config.toml
n_layer = 14
d_model = 192
n_head = 2
n_kv_head = 2
head_dim = 96
d_mlp = 768
vocab_size = 5977
activation = "swiglu"
norm = "layernorm"
norm_place = "pre"
norm_eps = 1e-05
positions = "rope"
rope_base = 10000.0
rope_fraction = 1.0
qk_norm = false
attn_scale = 0.102
bias = "none"
tie_embeddings = false
parallel_block = false
init = "normal"
init_std_qkv = 0.041
init_std_o = 0.041
init_std_up = 0.041
init_std_down = 0.0
optimizer = "adamw"
lr = 0.00244
beta1 = 0.95
beta2 = 0.95
weight_decay = 0.075
lr_head = 0.00989
grad_clip = 2.0
warmup_steps = 367
schedule = "wsd"
decay_fraction = 0.945
decay_shape = "linear"
final_lr_fraction = 0.0
batch_tokens = 65536
seq_len = 128
doc_mask = false
train_tokens = 289700000
steps = 4421
dataset = "wikipedia_en"
MLP neurons of a small language model. Each row is named by its layer, matrix (down: output weights) and neuron, and shows model dimensions 0-191. Each number is 500 + 40 x the weight over its row's rms, rounded and kept within 0 to 999. Numbers have three digits each. A neuron's up and down rows have the sign that makes its largest values positive.
Before each neuron's rows, "fires before" lists the tokens most often just after its 100 highest values on Wikipedia text that the model never trained on.

fires before: " | ", " |", "; "
L8.down746:497478500574471449517568472563474468458486499439457445523482473504499505483445511461488553592430505471481506493573534546519497512480455467462455529488476472537412554570461489488477488520486442484556554507522581487348453453545487519525434459508463518496559524574499521529469483499512509508444536470477525463517577550443541446547477498465442559550509591456515540541514529501521500579476499527477492530526564505493530502456489481650471567530431523516477460498549505424494534533513505479517500565537522495522425471516514467508486519479442460510447536475482489510485474486507486488

fires before: "1", "2", "e", "ro"
L5.down699:531473550509512457495536539538430463533455501457502543499520529466507506520491413512504500435533445480456529504602482546476477423464526505495451476500435499492448449497534471457427515454518489565506478489513449472495490497602551537511491466531510569540510487562522496565501528582534510502501470459437587522505489525462497545483437500496557495522477461489579503583541518519526515429516488494416448518464565449458500516488481491592492514467463476540519488466385501505533450542500456474580426542509459563497515482579582525504543482473471466512575436520502504541523445517457460504

fires before: "–", "\n", ",", " August "
L11.down453:500503537497551539439606563498513525500477496604516450499498528480481574507415483447496563520509492526511475453530525504470528442491385497468531477422519562467462509409521480495491513469549506517556550470469489486491458442449462486464481456486563491491528588527483573479451500476559465473509518544511490504516484510487454494553563506500437414546488465587556435510519446527532454543489423504585403486453468539523447486570529485490458507523494485506478500530471465502488550558509430518452517536464482473549495563466492455523510497515544558558532524572484516507494507452494470551

fires before: " (", " |", " Le"
L11.down178:559499481481463513547512490421470525491441539549481488526475471492460500458482545517540430489506502516526502544491490461499580478534501490478465549468498525433511508449568541445511537502495565540412537562555493481544454457545533518513477531473488538451416464457503544520506502517470559501478477421541468486494475469412548523563501534483447469485511464531474547386464425458580506484491512546532475456552463456512452529478537451492490495417489474519513532516509527435580567516408559478447523531504569540513554477430446488440553493510555509451533514531518478531478580566469511553

fires before: "\n", "\n\n", ".", "="
L10.down86:477540492469564458456447427480539466496448477470565468531477434503583491501496529552486519525511456502531472505496548482518468501514470527494571504491521516500541466525511453461492485456424474563483484557492414492424549538557529481471533509521539408433489540481502552545529528523498482591525545470568532451498474476498467508495471454515483555462482507480527471517532469529602451396487497508492550545538555503569488429496520511583540454504447460484542462547482503510491475408522414541596531455526511492569466561469495488527543517481440458516541553447452464524517500484550529438

fires before: " | ", "; ", " |", "al"
L6.down600:487524501528435512519509503501478406506553481481483483533557509553455494506533566526484496475489559526419491485486498537563551531489524564494558515527468462403528444509475498446527582496467470517470562524477519491508535615432488562455484494476534488491501546508466495461545513573521501508510536467522517432473487453435559534552608508487490509510497519495519540479518533509491518489467453509443485541495531466528508528470519496573521539482504531467487411522466517414465599463455469549432501434479499461442377487465523543512513452563428502534427502468555531533456505433552521472

fires before: "\n", "\n\n"
L5.down0:524519417423487483461510463506536530508507511470509488495506537534534491441553480585495516437475465568504557440539537439479497487503515533510509464490473498451461549550453558521528506474489520528500441468462537465379560542565453509499512511478523506473521544500465480505488496461568483445485505560566519544500533583471498452528416499466516458468503562452531452504527487553428521523552510496403556523550417499526449558527467473577495543505520560488512486518571463488524490494518538531421531571478528486457461546455459463390385457539507494524510471513499505533471500489481532436

fires before: "1", "2"
L3.down455:502450556475440507531531510536462444480449498500460451512523469481559477546514451460504510494539548507519465494643596479593502464549475503514438545460454509499448490504519505523510446449473471514528518443529493472547423508506484519538451461434496452532503519467537511491464573505531519455502445512558494484540524504466440507490465530512546475534483584446449548509545493420561513524501497549487435526447462520442529530559512529482478542496437469513539499459428541454552447477484480475559448488478518488556541575435625535496443462464494486478527472458504476537543546499481491586

fires before: "1", "2"
L5.down299:507472510500502489491540504456488525532475532527480519523480452501481505513453458471460475524552438481527467458543524543506569465539474461482492424519464423480530480459575448517491486454503511593477515458517492485508507499565518566497441473520486539502481539408473514503535431573460518517493469507486476527513441481463498491484455524485539492539530500515590462521518600412549559482521554502506416473507475490491537458506547471501504583439388473515501468539568482488606499461513450422529521525593465522484513487473565495469487511463559657497426523506533473537507510529506486464

fires before: "1", "2", "11"
L3.down415:499472598423534540529531473522453495519497537557528465495555496520583536541583480451461493448442517520416481486679470532470482485452499517478512544463459476492496510542515480447571524493522425470508520476506475531427465517566526572536512480469528508511500504495509520450462614514477474456532497483500531481549549557458424444517476520500534441521540525485534508535524550521497537530545481519490496495529488434488456503500493500568486478429499434475443595539458505478493424514490512551526487488494489545499452483466515473490547482501484451494505467551505500521487501506426442380

fires before: "===", " ===", "==", " =="
L11.down622:529468535505553478514499498551374497508552541421530413514488579490514472458465509485556516462572497489519511522617575473561503507596454540435463499457540494445527547461446504564507513473515533483472511553514520506463479536522434544518561496522438536536467493502458471518528467464485472500444436436533510491527457424483452545511450507470538456475440560474498471561504543491558521481446461528497503475496446507461505565472548492476512516454538469552481505495487485464521475474442607577530488491477464496500483469512480476597507458495422552516532509540489540518554505519523554427

fires before: "\n", "\n\n"
L5.down225:474515460482520497542544515519491516517562443474517494475557424550563529458555512532510511545463505551505514486554569547407523489495479444584519540414539489474503527512450498486502483454498476433544487476457552480372521566508474513501450515540479524511471527537489478533442541508478492492591468477520482505552522560433442498458479559472481517449532477435500512523512452494425537458615473482466526554532413502511519486444448483500454558496495544546463525461512565505471516508505568475516497524472551523530432457488457453417532526518516548501522387423488515483469497493518532452

fires before: ".", " a", " his"
L10.down601:505498511530473544444520470559557525444498504451463558444469402525501510489485482506495495457529472506450547510419521398573403475504517472491484509445457563470450512483489536471524558524449514578497519518484503558505562477469477506480461509523567475526582431543481533530574485516561482412517452552471538471568459402555464523486511530494484523550512472504502563471495515423523462467438495470471482484485506509477571541539518500494594523451491443499568529471563528502505412535497487542458549481477405473524462496487461518451458587469495500466563516521490477530481523530506477498